Weights of a small GPT-style language model, trained from scratch on English Wikipedia: 19.8M parameters.
MLP neurons of a small language model. Each row is named by its layer, matrix (gate and up: input weights; down: output weights) and neuron, and shows model dimensions 128-255. Each number is 128 + 32 x the weight over its row's rms, rounded and kept within 0 to 255. Numbers have three digits each. A neuron's up and down rows have the sign that makes its largest values positive.
Before each neuron's rows, "fires on" lists the tokens most often at its 100 highest values on Wikipedia text that the model never trained on. A number after a token or word is its count.

fires on: "s" 74, "19" 4
L6.gate318:149070084128122060124165130155123074077103066129142172085155113110184069157151108130121117107104133092130042172096190119138171150136130128128120163118128164087162124161145119124108164114169133147120181171124171156101109139188119101144111108072204136135132109194140118092107153116101156133134131165154123113109165159086106128184079127090143168180161173100160126140066188105133165115135
L6.up318:114187111121109124161144090070156127100144157129120137114143120124131103068150166091117120169107094062101163130110113092189154142120130133074105084100098116127204065117082046093117170140103092129156134144142103110151066076081167076118150125163175136128113109156111098117177154142098124092164094154100072104076171102087158075058118147069103154170143118150127106104116198160140080136091
L6.down318:143132091148122134075110144117084123115089140170139065185105167113158101145101096125130102097111168124114130126085211159072135171154190149212106175114163146153104140152162148123113122153168182139123190132137136166085156130143115168110137115062117148181180178131173153146169145051118176129114142130142113127149090112120080172110137162139091134194146134111093121181146125099111130118140

fires on: " of" 35, " for" 25, "A" 11, ":" 5, " to" 5
L4.gate813:148130108080138155146136160154129126114147155125146075100116101163152160147088151146074134104125128092054140118152197065089154176143145255139106159090144115129102137132086104067116127113085150152139176088109150163122165106129061134122073148099084137126144121130135164149086180175155180087161138098151180104126156117213116026151091141130127175084095151142146139125126107109119136108148
L4.up813:148158095100105073132128164125086164162167105120117031113127141147130141159073085095106157083181159124069178075114176125138113093080126197122115115110144125070089123167061104111106131186129163112070139093146157119021149124105139145082113165065092125160106085072063189196069150129102104145151147125172170129116181110174131090140101159166139123093134164083142096151138109082121141127171
L4.down813:112091113113122129116095111106096143144130087148123172156154174056138083077158138138129124129099105143132125122136133157119135170082088065117117077144085120122106106092146136173130064088085188125130079136136069156133112097079161086124203094158114099083129118114093111082144088101131084194171098138115080124142130167056164175156135113096143159122109139149113129125145143088110126174097

fires on: "ers" 25, "s" 10, "rs" 8, "ians" 5, " People" 4
L4.gate46:159130170093204094153145140078067210110104164149120118151098113128209109116120150145071166144050099185168110162106164089111127142152141115100057162136165170117117140084146071108039131079170174117102121146133129116142065128073087139123072154136173142146124122136093048104126123104100095120126153111094216140131150161085094173164146120115131092078140146187144119120144179151063115143195
L4.up46:146139170084171085137128059063151159135132179142135142131086124130135141094130166121118111096094096116139154155127131107105122187124128125047098116133147127114133134112159103145075094148128105126111106148178160179088083121123091132066074157176167097148141112110117140122129110109104103061118165101067174121130144140148145136172143155142153144102152173144086136158155207103107088139134
L4.down46:085178119135109118135118127088071111127092150138074144128093136137130034086132121148110179146091129095181110165104128093084178085153214095095087083144171118076089129124103064091128151107136165152149146134101136124109131144133133139148093081134216138118150121127116102133141145141109072119176132143115142168151150153109130149147134103108091120113101175139123069108116146159116121170174

fires on: "s" 49, "er" 8, "%" 6, "ers" 4
L7.gate6:134174096107133135075114111046135160138142130104104148149158099093144108064155131129110180147138123134131121068151137165141132186145143086129116107157157187175065090168120111151051170132096087099100136164171083139113107107150155113111138191116155153150091134069066106100141070082146021102136101132093097072152123132133060098123145125152135136093151146181056094142151111145098155114092
L7.up6:141170197085139104068136091145128110168171156122143169078069237116146132140111106132122152078167131079162126099115154082118084146109101120114117156168182126142112168123176129159109138160201168172115037107107189144165114128125177101133131077113093152127153141100135157124101088150185105115199187097109108115142090124145117101074123133124141146101081124158189115073127149169166127093137
L7.down6:203152078123125164158128158074050131161107159163160149085164122136123089104144180164152173177108123156105205173076090121137140114143058131076085053113065096101089147127106091095098181166141080125138143138111125101088090093164072139136120170160067086145098125101124120138162117078099109101158105149143145123102170120122120127177087110136142079171151166119139103168094170130122141141142

fires on: " years" 26, "," 19, " century" 11, "0" 4
L6.gate278:165168132093161163197148094038096143189101114127109168181107139158122108177125146107106143117149105098147150165142078076150157164117103068076129162074139181094170164082060105145099175148132100090141143173174177151153091177057061128075118116123149145095074107192155115211174158081129154089113125092111094121151080136133128161089142145068145035165211163168077094177114153141137200085133
L6.up278:124181167108113125164112095132138125147098105142119160113121113154159144118129143141117103118100123112145084177142151079183064159164105130142129096144112176134138159140098105113149124159113094148068143124123152158186126184173039045128158163144103107105142158165143108113131174133137190107151130113092117100185112147099122130187075083092113106102155154136111094165155104117124155047151
L6.down278:071114125146116137150126087143159201117123129101125134121147075093085118188108096048134159147115134140094142102125119089108170130095148142153107174162137125131105105145165102115122100112133119151140113114147180130140103153104125175106144049140082083169139052110161091132133056083127102219097069102139120129066130097116132113167192117154110108125094086112138117095080041182132120096158

fires on: "," 57, " and" 20, " –" 9, "–" 4
L6.gate516:164101083165136186111112131116105125113101138097130109145126119096156103187153076129165100110097137101090100141111123096106095103128152156203115197101120163111115079177101137119124112098148139147155146121133139142191134143114177123105158190142098115156107127170184053172147120152161112133122122159109105136106091170085172110110162124120086107105131117066064090099118053128118116080159
L6.up516:131157139041177091101124125172063111116070122126101097153166116154110121105161158127106079150084088190130156062158126128181117106108094093127086157168152176117159155120125118132109126142137171105160088123058115128135112116121121170108083163107156153120098112151134112161108123145098162103168129070130167101188124111166142125116147129151114143121174187105186130155114162139099157066167
L6.down516:109182096157111174155106127114167129103141175120105092109098098128135123134149100112122174161168133049104136187100123116089156109151099148101166116104098052131118071122119117106158136128129100133143144156130180146117104142129145081140177148142107149102125112125076125148169106117189194103078138231123039112142155123161166156131140107146138139160141082134097141151139189106209109152134

fires on: "-" 40, " and" 21, "," 19, "tra" 5
L6.gate27:109080099117118129161098133115143136154180117118136099158135124144127133086189180103144155114103137088068112199168081141083065135169126176069191108153136101102097104158155105084186108093083092169147111079143184135131206137067154118126120088163132080173122166105033115120112177206090106091172131093175149110154123105161147098124144087207147127156146083120128109134133099122145092127124
L6.up27:102081166099134151088148117135127101155075166140128118132144119102133129093115104078095167099140101110091078137207170051184196106092180084142072141084149162091160111147100119132068144079155156108157168088137113057116141138110095117099125179181160133136124124110114159060126129104106084128183060115162160128156159187061064134091138120105074089121143121158083134084138114162142084090184
L6.down27:177141093113154092147124099111171167124125149122117092126121145184095118137169151125134144137081179138141131115078120141057099119130056108119167206143182175134152097098160146083164162149087120089162114103143191131181126126096153170132152099131112108150133117090072139199159124170126131094118134115077140125068119145140161144166130094155138100122121145131155170192093124100147173154091

fires on: " in" 32, " of" 12, ":" 5, " 2015" 4, " at" 4
L7.gate326:133176191137110148157146108139118114187136116137123143117117136161112134184091122072192111176147123129082128124131175089182107142175124162110067124114083125098147094127119061088114136141199099102107127161147143159134073138124121115115175125157153104092138046127175132182069116046147145103096122120125098094146137139189149122122130184121132114099122126140133146103128135135162148063112
L7.up326:114144172136109099089095121123091120136075092074103171114102112171159153180081080079152121145134133128126177117121108055169117133159128103146109134149103117093155115129116115056109151152202144084110148143136119094130132140142137148106138138099141122172091076171139153121108126072124182088132119153142076112173146127140153156123150176119095159150149145162137147114050062095157176135148
L7.down326:117138079162138117061085129125108163110118114101124167088112082128172162122094138107139175135109112169131114148068028140166179126133139095102135117112175066143135092133162141109159112174190123130146096149098140165170200107127173169092152100125106153140097139134110114116064163152119107143093122140150125131076096145133057146104143125139084149124182153131083127133091083088173135112137

fires on: "-" 47, ";" 18, " and" 7, " Kon" 4, "," 4, " |" 4
L2.gate657:120080181147159170107121151155071144141093186076079156085127163119128108165106123140141137084071159172190174086146093080111087120122172121115137155172169137182162183154104164118168084178157138101150163076118164158223120145107173121169115143139152113142134182134115062059182168121125113095122103121155126150154166130098150144159138098070057133162072121124145154158111084151145160147167
L2.up657:073118111153144135166089175150116164096077126099141080162130146108076143085134112188164158068104161147116097137111160139087206127155150178137128095085072131142105173172100103114137112129069136143097111138116150131112174165141145093095179038085104145086123203118105182135090190074077051118113129152144106178138137154165082101150159185143126138116164112094132117113115107139136062169103
L2.down657:165107152117118118093158109106145110159146108125073144104113122125197125189114124071106081199148099103138135170156121123142061139097093060115128143181168102105133092121146161125154156109182113107204168095133106142137105108097118172168071210176123102175124076123130026121178062178175193100134128135112117103117123115137153146117110056098131109202102124140097141163131148096131218103140

fires on: " \"" 23, "-" 10, "'" 9, "," 5, "g" 4, " '" 4
L6.gate146:124126096097109101110126089154125090141123129107152089072107165178117173179139160123150126107187119123089152089160149201109168151133120149069147091143094106108111101167149168128103154162077147188155161140096136113107183141124130133102131083163116103120111193070087147159062131162079153105175183116130155118119092154145140187168145115175100122143134136060081135193071091058153111124131
L6.up146:063140204082096155160109070197121132158163115102175122175124155158149177079185160119113156185137157099107130153078136158154154138140130111122115098091139137092147104144107107157130189116097132145102098107162144128153156121165092048097179141171157099129156143148105131113123135090059130159162145101115140101142108139080083158162139112150110157094145087087067129097141107160157133073127
L6.down146:139125025153164123114099152098104087069124146141124072149164148165111093141100178139149096090133085146127078158179125148121093167104095175138138118165121102129067116116142152117138118121159147126163128131111104093105147160157148202093122109112130176120090119124090149140083140149149159125106113175151131121131093106154122079141090118190124125190133099106156151198115112144163176162161

fires on: "'" 23, "s" 12, " World" 7, "ı" 6, "ti" 6
L6.gate464:164114154107088096107161126121116062146114098164140121171121148164145126174116108105151064101174132111124095095114163109134118092088128129166111127139071125187158121072100161132144128118143155255118107161088135144113154134154130110148117125191117148107194141167142142145099157147121117075149078159172135114160118104146127145092062090149125210152139156055126144162144114111128101097147
L6.up464:172155125130173137213176110144137143143168121183133117122149128144108165104178146111153163109082071090142121137145065137141150116138148119085117177108097157119161114130143086051168133178068156131083156126132121158114109126143124109102126112094081158094081123145152153134125127090073197167111154098134134126126125110124118156152086118145102163130187147094166080113179083127094172114161
L6.down464:156083110120089101098062095111113174130141096109069108174119090084116092125140090119101086118138165168104100113174146139131117129138188082161110067088181128137138132103169137158096118126140115160166086142122146125133143145150125113068132120115080173166141130141156144080131154131140153149135088129133164127109146105098123103056188079139155081129147184136090174139110151130132086083078

fires on: "–" 24, " and" 13, " to" 10, "il" 6, "-" 5, "ust" 5
L6.gate407:115065095149127113108165229122132114124149151174141167141151134141219207106180147107156071156106077090072133105138124120119182122109093122124120119109097094105092141054107085148112120135128064180096172156143128106112161157106124129116122111114082107089167131160132074157116160171114150155122086109175173162113126113130174114162119139158160109119148169101069120137156119149059141115175
L6.up407:105108145152118079150183143079139086125091128142111131171158099146136149111197099115113089049061069174046137075197095048170141138165146101095176156126161117112145165051091075108062114140127103208095126135122102124093140140098120088099147117133060152090183167191117097121114126117108090126181134113134109173165133050122146145140071116105165135093171119103196113121125163106106049130073
L6.down407:149080129085092141133110148118111103211131072107110072084096141207134144105129167111135110146120104160100125123090118200133092161162109086160166086180123123175136105059171084150142169160143138116166158147132143189121159123088134132129113117144061106106084065072110120129170153144158132091107133151123130097128130128119088147130119157130113069105127100126151122168098146083103103096132

fires on: " =" 35, " as" 16, "-" 13, "\n" 11, " |" 6, " (" 4
L4.gate511:132074129159129110121169163146079103118107141125073141129099111099095111108086097196125165100168165147136104142074144162142057142095116105151060120119133094142095133149165077152120080167108109102094117117150136162114116132041166159116122140123133144128118125148137156102185098044114088161090194121116075152132087166084084133049148225102082110110134076120141112107092139152144153188135
L4.up511:106110179088137126106153145099154190154149109090157154139145128096035106106139054152105081085151167167167108137111079153174191115123124199132126170124109109128146151115161164166084148125210127127137126088174193094165176196164145174102139163136137166151151171097091126081147102146164099097100141085149190157128076172136070206104143152115133115102194071181152136118105109154126097197137
L4.down511:238146141120157148094137117141187103166153158138147070096135145157154123168176163082139163166133060072080132128138112186136094115135116094148087103088112119138122093118079110140075090098045152132184111131156137122079126132117145110149185158149131100075101095123168077136127152110105151123123077159134125156083138111063167124125160170137084084146152198133120126150119105105201189176110

fires on: "-" 28, ":" 22, "|" 20, " in" 8
L7.gate503:102140183138115175133173142086113142173167100142126151115151149098103090116158137101143106125106118157118063124145154094177130175185117163103158109115132098143062171138168072168174135107096138135127169110135105138180076170148157086141154095089082151077175170144105143095135143173155086122165137144150159130139134090165110037114084131081129139108142129207135173110131111116102165198059
L7.up503:151115153157137103118089196165140144198158114129082156151138079130126161138152125097162159161119147146142231119101127107165132134119115131155142182108125134047125120065172112085165113115123100128155155124093111068148176183130113190041114143080102139194109094135126161102098123130118124114097127179193135092176097130144095126163167124144092114119205092120120120173002159074070174167140
L7.down503:079182099094103178125140049124124072125120101148142168114117201136151078076069133116176115098178129086120120133180147099110142173112118144069106115133190102143180080120071084131194123121176128104093103154132131193114165120196160128076143105115102091134134159139140219083131118121153129088147116163093119150130199094108107158141095156106122177104160154085119127141189082152154152115106

fires on: "0" 18, "1" 14, "00" 12, " km" 9, "," 7, "34" 6
L2.gate733:147130149148101141199147140065112101126081126098091127148157116189147150144151114111121132104077106116149168120131051137146110099097135105111127161147132170118143116097116123098114120149182100103139159158139110104114155221084150108050097148081108133086202117213063139142165074170098069112173161142142120150169086129123076129149095103120117145135200101142153100167121175128119085150104
L2.up733:136095148128158143112133094124165143117105095159117124174109142103139145139092126138161110091101099118129142201127048115148053184170113097062129111123130110081127136078140122114097078141182148124178153074147095114131103145133170150112116148134168175198187089146110099105181145074127181127193098132112108114224117121133084137154075098081121151108118153126105109155110087172095121095089
L2.down733:082158126121110095129115190131100101141142141122206155100126071109100090099154129098123101154132135131092091036148195114085127100120126127181156133114101146133119125164171092162100182107091116117090093188121190144119136058148107130126136078167110139138088151052187138132077134116173148153094154125153107145058147150088181159122170200163129085151057173108154182115114174105126118173129

fires on: " of" 73, ":" 23
L7.gate152:125141117106143122136129124136096084148150169140165099118114165135129118105136150149077133119137091083140139099143149109166140152075114201167197175108113083140137126093087146162120085190108129143146158106114086172117157126170116095160161161117085114080202108160173122175091118175136084108161115178175178113165105139172149075199114099067164096123084147198180168104152147086113095075101
L7.up152:172157168113162111159193138105064074119175106145090122193127145100092108113094156116108136059163135150058180128123091130061133136102135093064129191098135100173143180065138124162143163175074121100093084140162140122090152158132079127122104157085126162138088150177125120141089121187181181151160134178134172106138047134135121101110095107089139155163144159091086124144114157112082134137163
L7.down152:125155109069105133166165075126138142185133169174105123174082141181096140088077132146110093094116144134160142083145169133161109115102143159177135124123135133189122090137089148129153124134102163081163107106114156176114120189124125090147127188071094155108160068125162089171103109098158084093090124178106130183142091150138144130168123069109147118138099137154198108114230173084091139154133

fires on: " and" 42, "," 13, "z" 5, "}" 5, "bi" 4
L7.gate314:143072110171146134170090122118086167120094169103071165192171166106123140186200174112125126096132127102102068160122082113090109132168122136066151104046126113156101078158130123145214092102062097125161138097150121154161133114086188122165142142125149137058086125164173140118127120169101169105184173155134094136164163143118101120144120112130087091094162116145078104146087140151137161138184
L7.up314:124089097203105096123072111079149120130098135128109114081133125152116128208140184106109105077134126145091107148166121130080135109171146109107155133192051089173149150097156108120135102140176129126176113165136116197118155131065167121136164147116102147102104161131147183129092091150108138108150180142111164180207162161142148062125106202072106205154146076160159112160124107113078105117062
L7.down314:142164087076072136093120148157108153183070166107140177093085138096138198119113091167143134171110129160081156148100190131165140154104175110166122122117148104129194165095145109092163156111086158113133160068148139149153149154161125081084154116119080128131135169080101139116149143094104061171122061060112075114073157107137109187118140086175090103114162149151127142142146128155095133124097

fires on: " of" 37, ":" 19, " by" 9, " on" 5, " With" 5, " with" 5
L6.gate624:106137117147138123126054111100111190149132129108162116136150175198209097137120145131135089144140098156135159106163167132060190160150093178114154096156099103182102147087187074194156177098156117136120149138091070106099127125203068096132170101068125097098063131167147192126069181156115123109176148154144146139095134095195192149124091125148162178109093130147115119090116115092148159131091
L6.up624:097139134070041089131124109197117166176130090137122065124136112136120097089164142124113099178130176132094109113108171124112165178112119086144132149198143086080113171084136087122044134103147121070156163137131144061123125126154109160058108103112162136142114120122099180187163116127153141137162067105214130132152120131129097108138144133172085122134142137090143101158099078099149061098153
L6.down624:071132133132152128129153079095136135157116119083129121191118113121167127122120152054127114172169076142143110139204095147076082155110121114158111177131128162127122132079127179054049089138072162139164107143125156149056136107141161089118117104157131168127149110151181125098134086135115149188116164097126134164097110137094204116110079131138143136065131113146116100139165167118192128181125

fires on: " and" 32, "," 28, "–" 8, " of" 6, "él" 4
L6.gate376:203058159135129184108130158089073113082168122078133130110148125106169174192154068122211159077085100137077170138139102129114138124167173132150104124079130075184117109085110134146133126134111080158144213100145169118113149203150106152151085196066123110129149124155164109151145123138148126114129119154115111173115111138114162169110164139090128130123110077100128125109048068139112132170159
L6.up376:092127128105099143130138118103112100114130098108163184168069160198116076172151142151116123133151130187093126143118163095067200150118086195137078115170114122130145196129118150121162153099190116114062139146050102089145142132126196175123166090153104120149102117116099119137116135077105153101163207176181180134122161141144178157151128176107145096084198171098175096158191107116092106126087
L6.down376:163112116165108116114103159112132165122131172102104158029179124170140147140069218142108179146146151099146160088131164173165087094133129119106145172122166072171174103086133123109174013183123100118164124126163154146105155165082118114087059158092087112153103126112103090150100141117102090130147094123124136146089065090180125138108190110210083145171126117092118154128108162126140155154160

fires on: "-" 22, " with" 15, " to" 9, " including" 8
L7.gate769:145072145126188138130149144153108103127122115109105096131139083128064143146113062115085133116122133149053170107126197115092095140093136126179084192164152135100098138113141195067066175096202153141136137127120052086069069117159160146071102138126098135103154129133120130105159088105118160096088142138193113111149123191111136127142162121099125093133126163158175146128120147130147145106182
L7.up769:179166079148139159139089122102073186176119074129177126115096078139165135187164112134197095138122145121130139142109089074132083105144147165105115094205131095115176147109117133133148132158124135100151122063119120128140200143106119150128201173138136142126107138146129109138140168117130134166122146070122127158120145181109133123165186154145115124127165121102128168180112101119125154059115
L7.down769:119135087091162121130160164100201080146155163153174146138151179135102123145141135121084157085115113128131143101145127157080088125143128089193130141138160155149048135118164138114106104107134169152100173094133052104092125165161102098224141149129087159125129164103109082080158124170149115154079176138158100142124126132169188124138035076098166161077097084121150111106144185158123054108158

fires on: "in" 21, "on" 18, "al" 9, "us" 8, "an" 6
L2.gate168:089114120167163148084136115138098175136102151106179138107134152115120079167081117117125101097116172181126125153055097145154114171175109158154112140064162162174162141125141099104103163109141187088185141134158081131115132098154164166126118196187150135129075116130138078133171091169105087076161116166132173085159134171103121146082148159157160130132130107096129114130117166128087064166192
L2.up168:079092142145181135089115147128083126164143116052137142113113166144159131149060122174172130133091156213184143134116140123131130133113143160125148103106164172123113113204103154067092148125123211086201169125138157099103150109142185179144105147143187139163067113078116113086207117137117123102156088080122118114146165177072097109105134106125121136173087140125179103141106162112104113181169
L2.down168:166114153115122088180123122109152112113165143127082138135120112131145157098175087161154118147094104126111130131194155114098140095056153098110140132184085126113096093145118168144119095152102099137066133158143197100114141131124084070123166103078159158097149122158071148107085127117137145165098128090126063176130118132147117118205084108153098083142120182159111130122187100082139189105052

fires on: " on" 60, " to" 11, " in" 7
L7.gate700:133080137168181092124122160171168119106105179155084109103113055091071159161099114130103105112051109151136065115144080141171106120125123097185154157116088145095085174067161134154114098110152133135134102078127141118164159115167149141110115088087145100101136117125185150070119108113166163090109153150195093107134111120110104131079124158179184084089089145154203089059115153081106122163174
L7.up700:128087179203112150138112150108149077097152164096176103079137106150099115153140086168108119091103115148086135151126113092084137168106133133194140159165138111155119067155133199116086120130092128171101116083151156083086145185097101181123169184124113082166121136094133106125145141108118106138154106092094085118080164160163124131105159174070084078106132089109078188095111146147117138124162
L7.down700:115148096101173110110103131135143097106087109166102091206145133092110116153142107098111026122130135137116117125170132126132178150142208092111157196081143131136149188095139067111096125102125141152153111093144147139165159131144150103132176086116126114103195181101152180092116126122105114170090125109170185109139144189109106161148106097115137077071148151080141120139125162087113167167179

fires on: " and" 51, "–" 18, " –" 9, " to" 6, "-" 5
L7.gate110:090122138164152081136109181084167088112117084109115153172143161182095160151174097129133130066112150174092139184104101157113153117118116165155109146039112106134139121169114117168131126088154079115120167157116085084163108180144108170099149172125076127135148152167137098078142095072199145135113155146144091102118114143126150102043129255141117067174169112135075116125102145172097171117159
L7.up110:096123115128118118117133092116080112174123163114120158157046157184138160184118133122191124146113155123103158123093067140155076109069130139136162122136157087066108148099126154109156110114177101151129137131104145161171141173075097117118149164155096179113129153089175112150126142130163146146134134090116071101146098144093154099150168087160150132154128160089101099113172105128132096096134
L7.down110:120143148139116135146123156108083042154161135152133111088180179182157147142152130207152119121099131100129106139107114076103123136168118165162156196168120080106142078080153137155160131141137090128087106149152159147148161152088127125174122147094169091114101132124057100128106155182100142102162176124145139126139140137128167121185122153123066131130086094163191145153106125132077105134143

fires on: ")" 29, " m" 12, "s" 10, " in" 7, " points" 4
L9.gate113:153149120153087131112127147162117107070180156117097146189181113130137157184134117101130130095147095128147105145097091067138098131111124152144135090099107105176149066100104134171137114166091106094134090169159183104115120139118061090150074098103188142106186133131148117098136115117078125159131098127125114186147109093122081187130110123116184154162102110105117058077101161111050166115158
L9.up113:164185096130149127125146126094166162061164138172131128140163082152134164143117093097110147081165116106182136157143142121150094099112129167110131080103074102091142115083106141140128172211137123072155119172154190144157118136162093059162126068151147175070155086139184138137134106130101124132169164088090130112122110115120084103094094142109151195181084161173181100111126193111099121175118
L9.down113:102088067158085072198164122156185136153176107136070108096129109152134175152044079108107094113100144128132158139131093124152191164122165144196130141072113166159132161098130068172187132139095080159159073187123101124126084119128164199123140141145187144097147126171090140096122139126135218158101138120111124167175113157088142126130191132109158093140138117107091133167174158167120141112115

fires on: "," 28, "–" 24, " to" 18, "|" 12, " and" 4, "s" 4
L6.gate223:137127101223056111141160152138113151110166139109108137133164104080187123178111059127155154109145134096113143167154140107116103123106127131143164087095130156091103130148088139076179176142168118189122144137079091087110158199097098109147189217130170110129172149130122056134177126083124123166127079150182112151144119125099087095158194127073081122191134112116112087147134069117095179131091
L6.up223:151074151121123083096112127097114138158136131104048139095179133100110100139155131069121112087093148103095142126111077069135098129092111050115169092100161188129136119135140113063103118098057137135140176141126114108112106144130123090143101159095148152148142107147109126096141143127177146127164034134081105169170177103090175097122106148141154101186173191179159101120092175138087083159166
L6.down223:158127140087085126125132145123133129144135123155211147132106164147161176130082159138115144140177121166158147124130102128143133126149143173138135171151098088130105119100074171178158157163195130098102082083148171200162137130141109144172173141146089129178129146103139173152128137121076094118090159099154140076103116162139070153123157132078140165113118055080104191154146109110168117066046

fires on: "," 33, " and" 10, " as" 5, "s" 4, " was" 4
L9.gate515:111127051122109126091115128123108108144121170110113135107115092134110107114157110169185140084169124090085161098185145090165133100126113126085192082140144049090123168215141085138164120127135052178176071110096115160128122176122133069082153121112103125073078121091114172129137114079124071101186115136142154159157135072060143084119156103113130166132095129156118124111148112111114112120105
L9.up515:141134125143082127120132126146102155104147141114190135181153138146158102115121152166191119121144072132133076118178121071167074134131127120079110102105098125123110061157163122144079111113104074136165140130105122107131090127091106087099155130153157173130152118109163129147069157086125106145148118111155143101169115111107104089042150130100116128094100146185080124087150091149140055048150
L9.down515:158134083139170168147103169117107150149072099060071168117089142157141128120168164092124161058116174158061177162059117101148127144146235146116159110144064106111155101060119102189142121158139138132127096074166159135112118152093161124128114164106135077133134157101096100102157128182134176076126079093106135140098160159132128149165125143142159130119104174130145118144106105105136129122148

fires on: ":" 17, "d" 12, "ed" 12, "|" 10, " |" 5
L6.gate164:131078109137077114122141129128162143139132111110114046198116170116088157048133096069128110185088122120131130079139145145161111097154167127153106114146172160125115086074133082143132178095112165101188159091155145152156141151115143129115132159135066153123183120134148087134124143150105150132087121082163084127120081118168078146088170070101128129095109065114096114088110121120104075084136
L6.up164:230132170110086120083124126143139109163125125123123057145111140118089145105111075099145149153093114098098148122081151135164106090153091157169107139131131122112133132102128158089123137164133188143136167122118111090165152156199099100120062161074095108128181135125215076144131143171194152237077126119166179131111085126139138167157181082130134133137123111122202168120148144176150129169181
L6.down164:085165142128188176134143140109149086115116139139161139158105139095162145126139142153120134115162182158111083142162062092107120142114181099040174119137143125171135142143186091120102116140107045142125094108136154161107088144080147175110139104148101111159065037145108153141109123051087131073106121172160107182113134113153109124081091149102124155155158173111106047080144109115126124106147

fires on: " of" 52, " in" 16, " (" 9, " on" 7, " by" 4
L6.gate459:136140096130164095129144144134148160122157112159135125118147121067104103132121113116130086094089179154143093070157108090133178164145115136123107151098083178138113120084155125119129116133171093074187102092201190125090128082158098134071082152129060134133127095134157165090173108076110144170148140115172074100145161098085090056134117158165151086070173232177131120116128146079133169120160
L6.up459:078106139116141111093123119168091108084110093122126000132140109163080098123098097089121184099137152133142087161163166157138145100123136127168094146155145094051137139086179190124050133112122128146159114093133151106088125126161085168089111131101124098156125152112151091094073139090124191130163155144145101127168108166171119120115161182156109055108127138163106095081120083148105129059178
L6.down459:139152132155137116165152122071157148170129102117125095121131087143078102085114153119131143142102165119149094168129176143207143094111093076119179144087109112101181181127154098132106142135139163176142159157102087110102140157118114108133088063125108122136103188166146120090139116125132081176069118083097137089118071125132141064198085146162135116104078118124121126110090118136156103131114

fires on: " |" 53, " 0" 8, "|" 8, " —" 5, " 14" 4
L6.gate756:130115155143140126119081058101153182080174144113143157145083159161171115098128146134144114174116115111090151096086115183098146122149117107144090179143193191183152146083166129162163139167106111113156128158110073193197149129157089131130102127136137169128149120101190060146134103130130100142093090127039120098138128057134143180186179076125118136143102123145139076099207123146161047153121
L6.up756:197127132119129148188133117098179118132195139157111163128121164166178150092141132127100113149064068065099106123083130139084078055166096151111134148107132126150163079075143172084167208110111151151215101138169128152196136113176107141136127140125122108185172108140162101119107123168154161117139166128115102097125091137135081169149140105170161097105088165134126128109131155111148135127106
L6.down756:195128150191173159116132120159107166139142129106134140107162190139148150135131168145136172133161130149108139186090144128128101167125205150138173175135143126133157205121119084144148153092084094163127190112087112207209081113089143108132144159186104148095100067156105104137078157119152066116100088202079113090116165050142090103176123134105112121148152104141165172152099141150166109112112

fires on: " (" 62, " |" 19, " •" 4
L6.gate263:130170177118190114142110138175130038063167111128202121130124071134107077083148088083112112120145168065158129157127149117113136140108081132085183119121085138177125127114135128125072099112125140100098066153163144061147074099141136148105080107112183108166154143131144113103150140143113152119138133130115156125174143142125101101060148149173091169109124125128145134138066155182095164095147
L6.up263:126073177189106104120124158143030111085140131110229147100155124076113084119107137169120087084128163131147143135137091109146168124156135102163185153133152131167136127119167111134117099104147167094145158134103211058137083185140137123111083181110125131167111137106111075137138168087140140124123134108184160125175110171120097157159108133192078139127129091091113144131092113156103185144118
L6.down263:154099106152154145184094072133125098189170086083110134127158148179127132129123139079143163135092147108092093098078101180134130128119107202173107124090133130117128148143136135104165112103082129140086138127111124170117106104178116132174090104167094088106118150113072076124058135180112100144139074159091146078058139073125153098128170182117099113123186144214087085120114098096099118137135

fires on: " and" 23, "on" 11, "t" 9, "ons" 9, "in" 5, "ks" 5
L2.gate106:136111136201058088140118128139117155145166105126143111186145084162148067189078120088128151134130119155080153122130185114092221092108121118154037186124121140159135128114117120078080155098107122147203120143113139096136109130117079135167111110180136158179199130136202101131143147109153075149108089125181105124180138171126086167165156121116123108142151138151172113111127114170103066132107
L2.up106:108117182169143101081145169096138124204153118154116149157084098144177114153075139161125130147175119107092129144163089075098144148065129115186129146126154103148150098085081099114077133148097191131149156141109164141102122117148160131181149047190133162125109146122083101114176132132101130100109117091097087130145119168116111199163120107061155152105114166105141129108132124092132085124101
L2.down106:186087136109198175187131124104161136085138181145139185096130154104151154121137138185191129131105119096164091139101110153181074145164103128123207115128150118152176081103110132170106107140183142128074169158161105123156172128144150138095185096130118143049046088138093110096109105135145146156150169120071152112073112115078137099122074185156128083144075133094109157137147111046104196114152

fires on: "s" 54, "t" 24, "at" 19
L4.gate525:142097126198107103162130142083109165122128117140131142107067136098096058150203134105198108117080114114110108118070130118109090146136167093150144168113104074146137152056190183103161213110123121166087141167184163120114056109151129176113094116094166161128158180071213113182139103109148159054116143134111143096145109102086129142114104141112162152131156168157164102166144183126137138102132
L4.up525:115150137146138124118108140081130133112135133141184127116177143122080101158162111143125124058104080137105189128133174106150160177111124152139186087093069116144160131070194053126103086150121136226124064157109127090148105140156142102159122134130135146173144128100108108159167146145103131146107117180135180132104163115102117116189073137121167178125229100094089108138165204119136129122084
L4.down525:114080120144065121167134150155071071130120095135112093132058143123119112103098113116165160146091162096116123121069170128105101119126153091163120174093148097168093104152123236090154213096124157150098142139136170104107080103082128183119101172128089155066150176110187146169131126074120165110105147098096085100117065161099119137077146140135152174152095104146122114190117126101113138139163